MLP neurons of a small language model. Each row is named by its layer, matrix (gate and up: input weights) and neuron, and shows model dimensions 160-255. Each number is 128 + 32 x the weight over its row's rms, rounded and kept within 0 to 255. A neuron's up and down rows have the sign that makes its largest values positive.
After each neuron's rows, "fires after" lists the tokens most often just before its 100 highest values on Wikipedia text that the model never trained on.

L4.gate141 [156 126 134 118  69 134 142 113 188 156 111 144 117 133 147 107 153 130 121 199  54 126 125 123 144 149 158 127  45 134 174 107 116 146 129 152  92 128 150  88 130  81 169 121 141 157  47  81  97 186 139 141 176 122 100  98 190  95 142 186 113 140 118 198 117 142 130  85 114 128 167 135  66 192 178 145 101  47 149 144  77  93 162  93 143 140 138 157 174 198 148  99  94  83 149 152]
L4.up141 [ 77 130 121  63 134 163  86  93 127 143 140  95 130 137 216 115 187 106 158 148 135 129 186 113 114 127 126 111 154 148 173 145 135 183 139 130 130 106 104  90  86 144  86 149 124 146  88  98 182 123 101 110 107 137 180 120 161 115 110 116 163 151 142 119  84 131  74  83 113 112 145 130 127 121 153  90 160 134 168 129  77  92 112  75 113 116 113 136 122 152 121 129 155  93 160  93]
fires after: " d", ".", " over", " D", " t"

L4.gate313 [121 174  96 181 157 161  84 154 118 131 158  92 100 153 126  53 113 148 133 177  63 109 174 117 139 195 105 185 118 128 141 105  93 141 131 164 107 120 124 174 135 130 134 147  73  97 173 103 131 171 110  66 146 141 118 102  73  92 196 132 123 157 166 102 131 158  74  74 135 158 146  68 173 136 158 134 170 119  74 128  95 165 124 177 196 108 107 166 186 120 174 114 143 115 113 167]
L4.up313 [146  97 119 130 197 135  84 174 164  98 147 131 131 122 106 123 190 181 142  95 169 117 102 160 146 146  92 166 101 113 133 119 194 137  98 138  91 106 123 111 142 100 196 104 160 150  78 107  93 151  93  81 144 120 147  83 129 157 165 126 133 155  86  75 161 133  81  88 164  96 129  89 111 208 138 139 108 137  38 132  94 210 108 142 159 160 142 135 110 145 114  98 102 101 161 113]
fires after: " ch", " Ch", " H", "Ch", " o"

L6.gate63 [140 104  93  79 126 196 100 120 158 174 153  89 183 159 138 123  85  64 108 160 109 106 137 115 128 138 162 160 159 125 112 120 128 134 134 129 121  69 105 161 138 123 168  67 135 175 199 100  98 147 161 122 135 137 114 137 158 156 138 175 137 158  86 112 156 144 105 101 222 108 121 136 107  83  86  84  67 112 154  56 131 186  98 127 159  66 187 118 131  82 179 105 139 132 123 117]
L6.up63 [ 89 139  73 145 128 169  95 142 105 151 123 136 134 201 127 156 147  63 162 114  65 100  67 141  72 118 127 124 143 158 191  97 121 133 182  51 118 120 140 101 138 142 134 112 110 137 121  74 152 122 116  79 207  97 161  58 104 150  56 114  64 143 101 156 125 134 140 108 146  99 140  89 152 100 129 163 119  89 110 118  72 125  45 182 141 119 144 165 128 114 168 144 119 103 195 140]
fires after: " K", " Sl", " v", " V", "k", "l"

L7.gate474 [130  98 172 112 103  82  92 109 118 181 105  70 116 140 146  88 137 100 167  91  93 137 176 121 160 136 141  82  92 133  87  98 152 112 117 153 167 130 118 116  88 113  64 112 164  90 120 111  94 183 147 143 138  96 105  84 125 171 108  90 174 164  51 199  90 122 160 175 111 153 170  71  93  91 118 196 173 161  89 131 126 117 156 151 121 108 109 128 142 164 122 163 151 121 156 151]
L7.up474 [154 121  94 107 166 176  68 100 116 157 127 156 114  72 157 193 137 145 157 168 169 116 148  75  96 104  81 124 140 127 110 145 158 126 117 122 152 143 106 142 119 140 147 156 107 118 126 162 131 144 103 114 122 129 183  90  96 150  82 118 147 196 113 168 173  95 130 153 156 131  96 156 176 149 163 146  38 112 179 179 118 107 161 123 182 149 127 182 152  78  89 155 183 122 178 184]
fires after: " d", " D", " In"

L4.gate376 [160  99 136 118 142 152  77  77 154 135 171 133 117 124 163 167  98 182  92 122 131 164 164 156 103 129  90 133 140 132  41 127 120  95  82 139 111 113 122  75 131  92 128 115 168 153  87 172 134 101  94  86 193 121 156 201 155 136 108 180 165 108 159 135 100  88 118 181 108 117 130 118 187 140 187  94 130 108 125 169 117 166 147 129 198 126 189 107  69  89 136 163  98 128 124 108]
L4.up376 [115 114 135 139 167 118  96 162 105 152 159  91 195 114 164 136 133 121 174  99 104 115 176 183  91 156  73  80 105 146 101 133 132 105 154 115 150 100  85 138  77 111  78 142 149 140 139  32 146 103 110  71 155  77  93 112 144 122 181 152 120 116 106 116 126 114 134 109 143  71 101 122  93 155 119 124  59 152 147  93 150  91 121 133 172 126 124 101 147 174 117 100 116  93  75 169]
fires after: " C", " D", " c", "V", " (C", " acc"

L2.gate484 [127 180 127 156 129 108 103 126 139 147 108 210 138 169 102 155 164  83 164 100  94  91 124 158 144 128 116 136 125  83 118 202 177 174 163 125 123 162 107 188 137 111 108 150 125 117  90 165 148 111 145 121 128 113  15 100 121  71 154 167 108 207 104 135  87 145 132 107 119 121 133  84 112 117  94  96 140 156  78 123 144 115 131 145 151 151  83 167 172 127 115 126 130 157  85 120]
L2.up484 [147 158 159 144 107  69 127 142 138 161  90 179 115 186 116 137 156 100 172 118 139  98  87 189 107 155 122 142 114  99 159 201 162 129 199  75 118 125  81 132 156 130  99 139  83 164 120 149 144 164 147 144 139 146  68 114 144  86 130 157 125 193  94 106 138 141 150 117 153 117 131  77 135  61 100  59 135 135 123 152 134  66 126 140 135 122 108 209 148 131 119 170 145 168 103  84]
fires after: "\n", "|", "|---|---|---|---", "-"

L9.gate254 [149 139  83 114 168 134  95  78 115 139 103 161  94 181  71  97 112 103 108 169 172 105 142  89 167 125 141 168 109  98 175 194 143 133  90 148 129 155 160 183 154 119 177 156 139 119 172 163 166  90 118 121 143 151 121  90 113 132 136 112 122 200 115  90 191 136 113 146  63 122 142 141 161 171  92  57 112 157  88  68 135  82 154  98  71 104 143 120 175 146 112 123 121  90 134 117]
L9.up254 [141 158  86 137 117  98 150 124 158 117 134 128 103 140 187 145 146 165 178 138 152  97 172 113 133 107 185 112 119 115 222 177 149  90 134  82 128 123 152  88 182 149 113 109 113 168  78 117 117 113 103 132 135 127 145  81 137 143 201 120  82 205 112  73 104 117 116 121 144 163  61 147 115 127 129 146 161 117 116 119 146 119 114  93 107 173 125  86 164 114  70 130 170 158 207 157]
fires after: "\n", "==", " M", " ==", ":", " also=="

L6.gate542 [204 154 102 144  36  86 118 115 150 141 136 147 158 126 186 136 178 147 127 134  71 146 125 136 165 137 142 108  91  88 122  95 114  86 141 168  80 132 142 130  87 114 101 109 154 131  90 178  48 109 147 155 138 151 104 130 165 209 116 161 117 148  75 124  88  63  85  54 104 140 138 127 143 139 134 114 121 115 181 133 146 133 169 142 116  62 136 130 128 158 181 122 109  73 146  97]
L6.up542 [134 100 126  87  88 101 142 126 162  93 121 110 122  97  91 205 176 134 153 215  87 137 123 109  77 142 132 163 127 153 110 122 124  86 111 134  91 130 168 144 163 136 122  89  79 145 177 124 140 116  91 186 115 117 150 171 143  90 167  96 114 146  89 119  92  92 146 119 163 100  72 136 176 171 160 133 178 122  96 174 109 173 112  77 166 173 148 115 147  49 114 151 172 113  77  77]
fires after: "|", " in", " R", " In", "-"

L4.gate464 [163 118 153  87  77 167  94 135  81  69 136 139 122 196 231 183 148 146 140 133 120  98  39 164 153 120 120 157 135 125 126 125 116 116 136 114 125  91 123 134  98 125 142 121 175 123 108 170 181 138 152 102  86 135  83 136  88  86 110 118 184 121 119 122 109 166 104 179 143 138 103 148 118  91  98  94 121 158 157  73 170 181 129 120 158  61 108 112 138 151 109  99 119 177 114 165]
L4.up464 [175 129 149 143 120 178 142 133 127 197 134 192 120 132 186 102 148 167 148 125 144 113  84 118 158  44 139 103 158 140  90  96 161 112 179 113 102 149 110 151  89 165 122 114 121 119 157 124 140 118  98  98 110  99 176 113 110 156 131 137 143 118  81  58 110 151 127 142 170 162 183 130 107 135 131  91 125 154 162 149 180 149 126 179 160 107  44 100 138 124 109 136 122 200 166 140]
fires after: " St", " K", " ch", "j", " aut", "w"

L4.gate541 [181 119 140 130 178 162 133 118  98 130 149 101 142 103 149 113 102 120 181 127  83 124 101 147 139 110 106 109 129 134 170  89  77  83  97 147 125  98 123 131  65 121  98 157 144 101 101 121 125  88 179 134 113 134 147 100 134 116 113 136 123  74 136 138 133  99  87 103  86 190 107 126  86 142 141  84 130 105 161 115 191 168 161 158 188 122 206 126 142  69 168 158 198 118  87 115]
L4.up541 [136 100 122 188 139 172 149 114  75  95 143 148 142  87 158 122  90  59 169 109 128 152 134 158 160 132 147 157 122 116 177  53 108 148 137 137 152 144 141 180 110 129  95 159 111 105 108 131 142  96 163 149  89 163 167 155 130 137 107 148 113  88 141 121 138  76 100 124  98 128 192 117 152  60 151  45 156 138 159 112 209 188 137 166 153 106 184 108  96  62 156 117 149 137 154 103]
fires after: " |", ".", "s.", ")", "\""

L4.gate250 [137 122 118 131 145 143 150  37 115 112  86 136 118 146 133  83 163 103 182 154 119  79 151 121 112 157 143 122 169  59 186  60 120 138  98 152 104 168 104 153 119 127 133  69 156 153  98 111 173 127 178 139 123 103 163 101 125 148 121 111 113 187 120 114 121 108 136  84 117  77 135 195 155 158 159 139 124 132 164 156 116 154 207 118 124 144 117 114 180 136 115 172  95 109 157 123]
L4.up250 [126 145  97 142 137 193 151 131  97 143  83  73 104 154  98 122  97 118  99  92  92 108 158  99 100  94 139 144 142 105 161  79 127 149 150 159 146 105 113 136 107 109 100 130 137 116 139  87 104 156 149 104 144 117 169 111 111 154 105 132 138 193 142 158 143  93  96 127 185 107 124  74  94 182 108 183 138  92 147 134 104 121 142 136 168 115  96  90 152 144  78 189 110  92 149 174]
fires after: "\n", "-", "/", " ", " ("

L6.gate377 [ 94 155 189 187 132 138 154 137 142 121 114 124 112 119 166 130 142 128 116 179 127  71  65 100 143 190 120 144 190 109 196 217 189 116 172 113 177 163 156 163 132 113 146 190 143 117 179 111 173 124 173 139 108 161 105 139 146 121 157 124 126  92 145 157 153 134 184 123 152 174 103 108 171  91 140 122  59 135 127 159 153 160 127 152 107 129 148 142 155 114 129 147 135 125 146 184]
L6.up377 [135 155 137 146 203 138 121  97 134  87 140 116  98  83 111  30  80 139 187 180 129 150 131 119 112 149 115 154 126 111  89 125 130 127 188 144  88  81 171 136 184 105 119 121 195 105  99 161 176 105 107  60 131 131 144 114 121 141 113 150 137 144 124 171  94 100 192  79 137 118 152 130 126 176 165 118 184  44 135 164 168 194 121 126 118  95 153 102 139  91 126 173 118 110 136 108]
fires after: "\n", " =", " is"

L6.gate64 [119 144 107  83 138 167 173  95  93 142  68 169 148 152 145 122 190 153 164  42 148 113 124 120 104 118 120 146 139 133 119 101 133 103 110  92 147  92 102 107 158 109 114  97 142 188 144  62 149 148 108 178 119 112 146 111 135 128 147 106 117 101 149  96 109 124  71 162  99 112 134 132 131 144 142 125 131 138 187 180 252 163 144 126 121 141  96 132  98 156 182 136 174  77 114 174]
L6.up64 [126 120  94 172 128  72 142 103  78  97 122  85  84 148 166 168 158 108 165  54 157 111 157  80 125  88  64 166 130 152 111 115 132  97 161 170 122 106 128  73 177 129 217 125  83 137 176  67 129 116 122  88 143 127 100 139 168 121 100  97 160 173  81 133 115 189  85  94 182  46  99 178 147 132 160 134 116 123 127 172  88 112 145 108 143  93 172 168 143 117 126 143 141 140  97 127]
fires after: " f", " F", " ", " (", " \""

L4.gate702 [107  74 100 143 137 160 148 100 120 141 173 138 149 153 144  85 114 143 171  85  87 120 137 105  73 107 160 149 158 143 137 118  76 207 101 122 113  94 112 135  76 133 100 179 149 114 162  87 187 126 110 142  90 160 192 105 135 137 135 153 114 119 191  92 130 133 130 107 118 118 129 161 117 136 127 154 160 142 127  97 154 121 172 177 126  89 181  71 107 134 100 134 154 128 130  74]
L4.up702 [151  95 118 124 144 147 167  98 123 143 168 130 158 166 112 110  82 138 199  99  32 164 181 123  99  98  85 155 150 129 179 115  78 142  71  95  99  97 148 120  84 122 127 124 106  77 144 102 137 162 122 111 151 167 176  50 139 130 136 154  60 127 204 130 114  80 138 111 150 106 111 173  87 113  68 103 117 142 142  99 173 126 172 144 145 130 193  55  84 104 117 135 161 124 158 115]
fires after: ".", "s."

L2.gate18 [ 94 123 141 117 158 110 149 107 133 208 166 137 163 108 187  79 108  81 124 135 161 159 134  98 123 104 166 174 178 131  40 149 150 125 174 125 143 121  71 133 128 155 105 163 162 138 155 143 173 186 129 108 117  72 118  81 120  95 109 120 150 134 179  78 177 101 103 102 148 111 122 134 139 163 170 179 151 138 147 103 150 141  94 137 127 101 132 109 122  83  50 165 170 145 168  89]
L2.up18 [ 68 149 173  88 117 104 155 242  90 184 164  84 159 115 120 154 159 129  97 170 152 127  98 111  80 129 154 117 138 156 148  95 107 145 181 200 136  95 120 104 151  82 143 102 152 132 143 146 136 154 130 122  85 137 114  97 108  57 110 122 113 141 167 131 112 130 118 144 137 180  91 120 165  99 146 130 173 128 109  80  66 167 130  58 154 103 148  92  96 129  53 176 121 181 139 120]
fires after: " Swed", "ung", "j", "ov", "ok", " compet"

L9.gate211 [133  66 122 119 104 126 158 100  75 125 116 140 154  65  88 139 141 189 185 101 124 136  96  81 108 200 104 117 142 116 109 109  99 158  72 116 147 174 163 164 134 129 150 106 167 167 116 126  89 161 130 125  85 123 126 139  88 144 139 102 141 157  59 125 113 108 185 109 109 138 131 117  87 161 160 172 131 104 163 140 115 178 125 110 172 151  60 127  87 109 112 109 128 125 125 182]
L9.up211 [166 151  83 223 124 165 131 145 149 121 138  95 101 134 128  87 116 110 133 117 120 156 134 140 109 112 106 170 127  79 132  97 125 159 122 172 125 102 106 106 133 139 126 119 106 137 177 103 137 102 188 149 138 150 233 181 141  73  90 132 100 188 136 128  80  99 102 132 193 136 115  96  98 100  73 117 117  90 128  84 109 139 123 113 150 149 100 107 139  86 151 138 117 176 181 143]
fires after: " ", "\n", " |", ")", " larg"

L4.gate308 [118 105 119  79 116 112 160  81 153 144 116 138 135 174 117 188 149  99 201  84 134 138 120 110 103 158 109 129 155 117 116 132 100 135 125 156 174  55 191 132  84 142 117  95 131 137 143  89 115 114 145 104 140 121  98 112 166 130 138 167 188 133  79 132 150 170  90 130 180 114  69 111 145  89 140 132 118 156 175  97 159 130 162 151 149 102 110 120  92 127 127 166 222 168 100 128]
L4.up308 [ 93 115 163 123  71 108 136  89 223 105 120 181 102 147 140 195 141  89 126  64 155 120 131 141  82 167  83 118  74 111 156 159  76 119 157 120  52  50 165 146 137 196  89 110 175 139  90  96 158 144 159 125 163 115  97 141 170 134 148 138 121 161 127 148 115 138 118 141 180 109 154 148 146  92 169 138 129 130 130  99 135  90  91 151 104 136 188 115 107 136  93 216 213 116 137 119]
fires after: " ", "\n", " %", "%", "|---|---|---|---"

L4.gate171 [157 130  68  93 113 109 133 110 135  96 106  77  96 198 142 147 140 165  86 140 137 109 169 149  82 157 165 154 192 182 127 146 144 138 142  85 123 154 168 164 179 121 112 122 147 166 179 120 128  89 138 141  99 139  96 114 155 143 123 174 106 120 117 155 138  57 178 162  98 116  82 109 135 136 133 150 126  83  97 119  74 113 102 115  84 156 102 125 126  73 149 153 102 124 170 121]
L4.up171 [114 104  84  81 134 132 108 101 146  86 122 110 130 162 103 123 179 176 115 105 168 108 177  83 122 186 156 137 153 115 163 118 148 119 148  93 160 132 141 161 190 143 177 110 109 131 204  97 151  68 152 163  77 147 160 128 165  92 150  95 136 125 171 113 196 194 154 136 118 117 113 156 123 108 196 123 154  94 117 149  81 104  68 134  80 125 126  50 136 110 121 101 131  77 130 134]
fires after: " T", " t", " I", "c", " Dem", "T"

L6.gate15 [122 151 111 101 141 102  78 126 146 113 141 188 121 117 127  98 157 136 153 115 102 140 177 140 130 127 114 159 158 157 139  84  80 103  45 110  79 165  89 169  97 100  80 128  58 133 106 110 240 138 151 206  73 153 143 113  86  92 148 131 118 143 141 107 124 143 150 131 190 155 131 122 100 159 109 149 197 136 134 122 122 140 165 106 175 140 142 178 124 189 116 154 137  83 147  99]
L6.up15 [152 119 119  98 181 119 106  88  94 110 159 121 121 174 143  85 131  74 103 169  89 100 140 114 161 115 114 105 135  94 168 195 145 169 124 149  82 161 126  95 143 154 150 199 152 117 174  54 132 127 121 169  61 158 162  94 110 125 161 126 102 145 161 141 155 131 102  76 128 205 151 112  63 118 177 181 123 151 124 156 141 155 161 162 153 106 188 146  84 204 132 145 130  94 185 165]
fires after: "\n", ".", " ==", "es.", " career==", "s."

L4.gate151 [166 136 144 129 131 147  93  43 168 144 127 106 118 187 180  73 135 134 115 127  69 122 180 167 114 174 122 114 141 122 135 143 150  74 101  94 121 125 129 218 164 143 100 110 116 166 177 166 123 138 118 139  87 133 165 136 156 168 117 134  77 113 170 179 143  71  74 109 106 128 181 138 151 198 182 129 133 102 134  84 107 141 152  98 160  90  88 113 186  91  65 125 126  90 165  85]
L4.up151 [125 107 120 118 138 148 104 135 132  71 101  87 130 130 114 205 130 118 136 221 142 155 143 114 137 128 113 127 117 133 114 195 157 167 131 128 139  74 149 140 129 196  88 152 140  45 161 120 159 155 142 117 160 135  76 141 146  57 121 150 145 151  81 144 108 112 190 131 122 122 167 113  73 137 100 119 191 173 159 135  97  88  88 120 154 119  62 132 168 150 158  97 110 129  81 127]
fires after: " T", " t", "t", " int"

L2.gate216 [109 186 118 120 158 140 131 157 141 101 169 139 115 115 141 131 122 145  99 180 102 122 143 103 155 111 174  55 129 116 177 139 121 105 123 153  92  71 105 126 157 199 104 149 140  61 127  96 177 111 189 130 102 116  90 170 143 115 118  72 107 182 130  78 171 114 106 132 117 138 175 146 141 128 134 148  74 119 148 111  86 162 103  24 144 134 161 137 158 105  92 169 134 118 146 144]
L2.up216 [150 121 121 140 122 138 116  87 105  99 175 129 148  95 143 171 128 158  98 110 156 114 145 111 143  92 123 149 185 132 134  53 118 109  76 118 144 162 164 139 145 116 154 108 169  94 160 126 129 172 100 133 129  94 154 143 159 160 155 109 170 159 184 151 116 105 100 166 114 191 144 138 129 141 157 141  59 133 148  94  96 151  93  37 115 144 101 131 146  84 127 137 182 118 208 129]
fires after: "\n", " cont", " cre"

L7.gate650 [146 159 105 150 113 137 121  99 180 144 131 112 121 150 159 141 133  71 143 154 115 156 119 166  83 142 119 117 105 182 132  67 187 140 114 111 146 137  86 158 164 116 119 116 110 102 175  75 158 122 128 137 138 145  81 130 163 137 103 170 115 101 197  87 183 134  92  86 127 189 115  81 125 143 125 179 153 160 114 109 158 138  95 165 103 136 138 130 150 144 141  96 163  56 150 123]
L7.up650 [142  99 114 176 126 108 159 125 104 122 158  86  88 121 114 143 123  98 115  89 147 112 121  83 127 101 144 154 124 101 130 128 120 140 163 121 131  57 126 124 102 159 103 103 120  69 129 140  95 131 147 107 118 130 131  80 126 101 135 102 123  97 135 132 175 109 140  87 139 106 152 137 157 111 164 158 119 152 145  76 130 192 132 128 183 130 127 119 183  91 106 136 169 139 188 168]
fires after: ".", " in", "ing.", ").", "a.", "\"."

L9.gate309 [120 106 135 146 127 147 191 143  70 128 108 133 131 102 144  35 115 162 148 171  91 164 170 103 126  62 145 120 102 146 135 157 113 157 135 125 120  99 147 111  64 110 117 132 167 134 182 155 127 191  55  74  65 123  80 108  87 119 164 170  79 121 113  61 132 120 128 133  71 108  85 108  99 112 138 155 161  83 171 141 121 197 167  98 116 158 184 141 145 138 120 129 172 125 105 127]
L9.up309 [154  95 126 111  72 151 182 104 104 128 134 163 100 147  89 133 114  91 114 108 135 138  97 154 155  83 129 114 100 154 138 135  80 152  48  62 135  73 124 172  91  62 137 202 122 166 146 106 131  99 141 140  72 133 108 104 123 158 153 174  72 125 157 177 118 132  74 153 130 106  98 130 122 118 136 164 108 123 175 166 110 153 149  76 113  89 153  85 109 146 124  83 170 108 118 173]
fires after: "\n", "-", "ion"

L9.gate604 [ 44  74 146 149 146 112 116 124 104 184 116 149  86 131 125 128 102 118 115  86 178  80  80  93 164 169 106 107 105  99 130 160 147 142  92 155 123 177 181 137 119 125 111 175 128  96 114 127 121  83  71 168 109 123  83 107 118  92 135 140 105 172 123  91 137 140 102 139 139 110 119 160 106 133 134 129 111 112 140 143 125 195 142 129 132 109 157 110  99 190 129 131  63 121 140 162]
L9.up604 [178 128 146 176 101 142 136 156 105 133 127 134 109 100 121 143 144 180 168 154  99 148 158 147 125 156  82  99 197  76 142 138 157 143  72 142  76 195 113 113 124 134 142 140 184 115 157  94 123 157 110 144  99 172 143 156  97 100 124 129 108 138 109 115 128  95 174 167  89 116 161 155 107 138 107 188 122 125 111 114 105 103 179 157  87 145 109  79 142 116 148 135 123 202 151 207]
fires after: " the", " ", " C"

L4.gate320 [110 179  95  98 100 158  69  83 155 130  84 123 120 198 169 124 168  81  83 140 137 154 162 171 159 104 147 167  90 141 158 146 118 140 130 171 121 183 115 104 154  98  83 111 129 135 143 160 145 161 139  98 147 103 131 133 107 165  72 139 122 131 141 102 143 108 118 132 133 107 104  97 150 155 161  83 129 114 124 169 108 126 138 117 174 104 100 122 141  56 112 120 179 109 105 164]
L4.up320 [174 109 104 144 135 145 135 118 141 100  85 148 142 116 171 139 141 149  69 109 163 133 113 176 113 105 107 106 121  46  87 180  99 172 102 128 197 153 124 148 106 177 144 146 121 138 133 115 160 122 111 109 118 143 160 128 126 102 180 109 165 144 138  82 100 119  77 120  82  84 106 110  51 117 141 113 125 118 153 160 138 117 155  73 117 119 147  79  88 114 145 155 184 132 107 131]
fires after: " d", " D", " pl", " c", " part"

L4.gate67 [148 148 128 120 106 124 110 169 106  69  77  87 166 138 118 176  97  90 110 122  99 124 132 100 144 122 158  90 179 133 164 125 143  96 106 130  96 151 118 114 127 141 123 159 106 140 145 127 142 183 124  89 138 135 104  92  97 172 141 101 142 167 158 123 129 137  95 132  80 138 115 148 155  65 150 176 166 136  96 132  84 122 115  96 138 117  68 114 115 118  86 153 148  80 150 110]
L4.up67 [109 112 130  95 135 125 134 137 133 158 121 146 124 152 138 116 109 124  79 142 149 123 130  70 130 142 177  71 132 138 114 102  92 140 139 177 100 174 215 124 158  95 144 116 120 121 121 107 141 125 112 138 171 149 144  94 122 145 166  94 164 142 153  99  90 121 115  60 116 104 127 148 112 106 129 152 162 155 101 123  87 204 145  45 196 111  58 102  99  96 123 104 127  72 184 151]
fires after: " Den", " Sl", "j", "ov", " Cro", "ra"

L6.gate445 [ 93 156 106 199 119 108 133 149  98  74  75 157 127 142 151 123  96 165 106 152 156 145  72 120 162 155 212 108  47 117 242 117 122 125 116 122  92 149 182 116 145 157 168 121 134 104 134  91 137 191 161  77 128 154 101 123  98 112 129  86 125 114 152 103 174 136 132 166 130 117 156 131 157  81 129 108 155 162 158 131 119 173  93  99 129 143 113  52 144 138  92 209 127 144 145  94]
L6.up445 [144 174 156 107 125 149 139 105 117 101 138 146  88 130 120 115  95 107 163 127 129 136  82 142  91 103 126  89 122  86 164 153 139 214  94 111  90 107 134 140 114 134 120 158 121  87 116  76 149 132 113  92 139 149 144 118 155 146 130 112 129 113 184 152 116 126 150 182 149 151 136 111 164 141 157 146 144 147 156 138 144 176 154  73 184 152 179 145 145 140 172 124 192 169 134 142]
fires after: "\n"

L7.gate679 [120 117  89 167 136 171 159 123 120 101 112 137 144 144 160 110  51 122 136 124 145 125 100  87  78 102 135 132 116  50 174  84 126 153 171  66 139 106 221 177 120 113 135 147 105 138 132 125 138 109 109 136  93 115  53  78 124 134 144  66 140 112 131 101 154 193 155 171  61  81  83 127 102 157 117 133 109 120 162 140 141 186 181  95 106  81 149  85 165 132 156  98  79 121 132 143]
L7.up679 [111 124 113 152 134 132 164 146 168  68 112 148 174 150 119  81  76  93  92 160  87  88 136  94  78  75 178 167 110 107 160  79 133 138 161 106 117 100 173 115 115 101 125  93 154 133 117 136 142  71 142 139  17 127 107 147 138 123 175 103 146  58  92  48 102 195 136 159  83  93 125 108  88 173 121 113 140 108 167 155 148 162 142  81  81 163 119 114 161  96 142 113 123 131 137 156]
fires after: "\n", " f"

L4.gate601 [ 81 101 112 179 169 153 156 137 115 121  91 162  12 161 110 147 145 111 152 152 138  68 131 156 142 148 145  96 128 172  73 110 177 138 123 105 115 179 144  88 110 109 141  80 138 171 120  84 130 114 131 173  89  82 137 157 140 109  90 167 135 185 183  63 149 123 146 161 113  97 135 141 136 136  84 126  92  79 123  90  62 103 166 103  93 132 146 130 116 105 136 133 101 132 158  98]
L4.up601 [112  90 163 155 129 105 137 101 130 108 108 112  48 124  98 126 161  89 149 152 109  76 121 194 167 135  98 136 163 200  50  93  97 133  64 101  75 207 140 158 165 151 110 109 164 166 102 126 144  93  75 184  71 155 147  87 190 102 118 172  96 175  91 119 130 146 127 149  87  56 204  97 120 136 108 171 138  87  95 113  98 116 184 137  91 119 162 143 132  94 133 148 129 107 129  81]
fires after: " the", "19", "201", "|", "The", "8"

L2.gate522 [152  67 170 132 129 181  96 143  94 147 103 102 140  99 169 144 118 143 121 157 140  69 137  93  78 141 150 153  55 136 176 140 113 123 135  80  80 143 161 154  74 104 133 117 128  91 106 112 106 108 180 171 149 130 146 145 183 169  92 156 141  68 105 116 148 140 103 140 134 187 105  56 150 134  90  99 132  92  97  91  95 170 100 112 160  57 133 160  91  74 140 147 123 108 123 140]
L2.up522 [ 96 130  90 185 178 144 137  71 151 129 113 129 155 198 109 141 145 141 129 148 153 148  71 105  83  92 206 117 104 147 142 179 126 100 125 174  79 143 173 106 130  90  90 119 110 107 159 207  92 117 106 150 179 141  82 162  99 150 105 144 180 129 106 102 197 178 118  61 106 170 157 107 129 108 158  61 138  99 125 135  88 147 119 125 116  96 111 150  85 155 145 191 144 127 161 144]
fires after: " K", " V", " O", " Jim", " v"

L6.gate80 [146  21 123 121  90 118 144 108 103 161  94 160 137  69 176 179 148 150 145  58 143 143 151 152 102  58 109 122  82 190  99 111 127 154 120 111 137  58 133 135 188 152 113 120 135  98 119 160 172  73 164  99 131 133 162  71 120 133 115 108 148 146  89 104 108 109 161 117 111 186 135 126  83 130 104 187 155 109 132 135 153 123 130 127 126 140 115 126  95 139  86  92 197  57 145 105]
L6.up80 [171 128 176  99 143 128 128  74 101 137  85  99 123 116 159 132  65 137 114 108 146 145 201  74 122  64 125 147 111 142  65  80 141 137 161 114 127 120 138 175 117 121 101 102 142  78 103 130 137 102 137 124 100 106 138 110 143 146 145 169 197 117 102 107 137 129 109 101 152 139  69 168 123 157  68 111 109 171 139 143 149 176 123  72 111 128 108 139 144  84 126 113 186  49 102  69]
fires after: " D", "D", "'", " d", " Ph", " W"

L6.gate179 [117 134  73  90  65 124 136  61 150 123 141 127  77 145  61 105 118  85  66 142 150 158  84 193 140 154 171  87 110 163 162  98 137 145 181  37 164 159 124 135 156 131 142 129 210 118 108 106 175  96 146  36 161 140 111 145 114 109 132 100 108 107 116 181 184 100 135 128 157 132 138 123 120 114  70 197 128  90 100 143 104 155 160 135  93 144 127 151 108 133 104  50 151 128 127 163]
L6.up179 [143  66 141 192 112 156  85 114 183 166 154 165 171 179  85 103 122 125 145 123 143 117  93 115 133 150 116 126  65 186 163 133 154 121 147 138 116 150 105 104 127 143 156 175 154 132 185 127 135 166 204 123 173 120 104 134  73 156 163 150 123  78 128 133 147 106 160  94  81 131  93 125 135  96 106 105 147 100 120  96 104 109 112 179 131 183 105  79 163  93  85 136 159 115 108 186]
fires after: " g", " t", " G", " T", "ag", " f"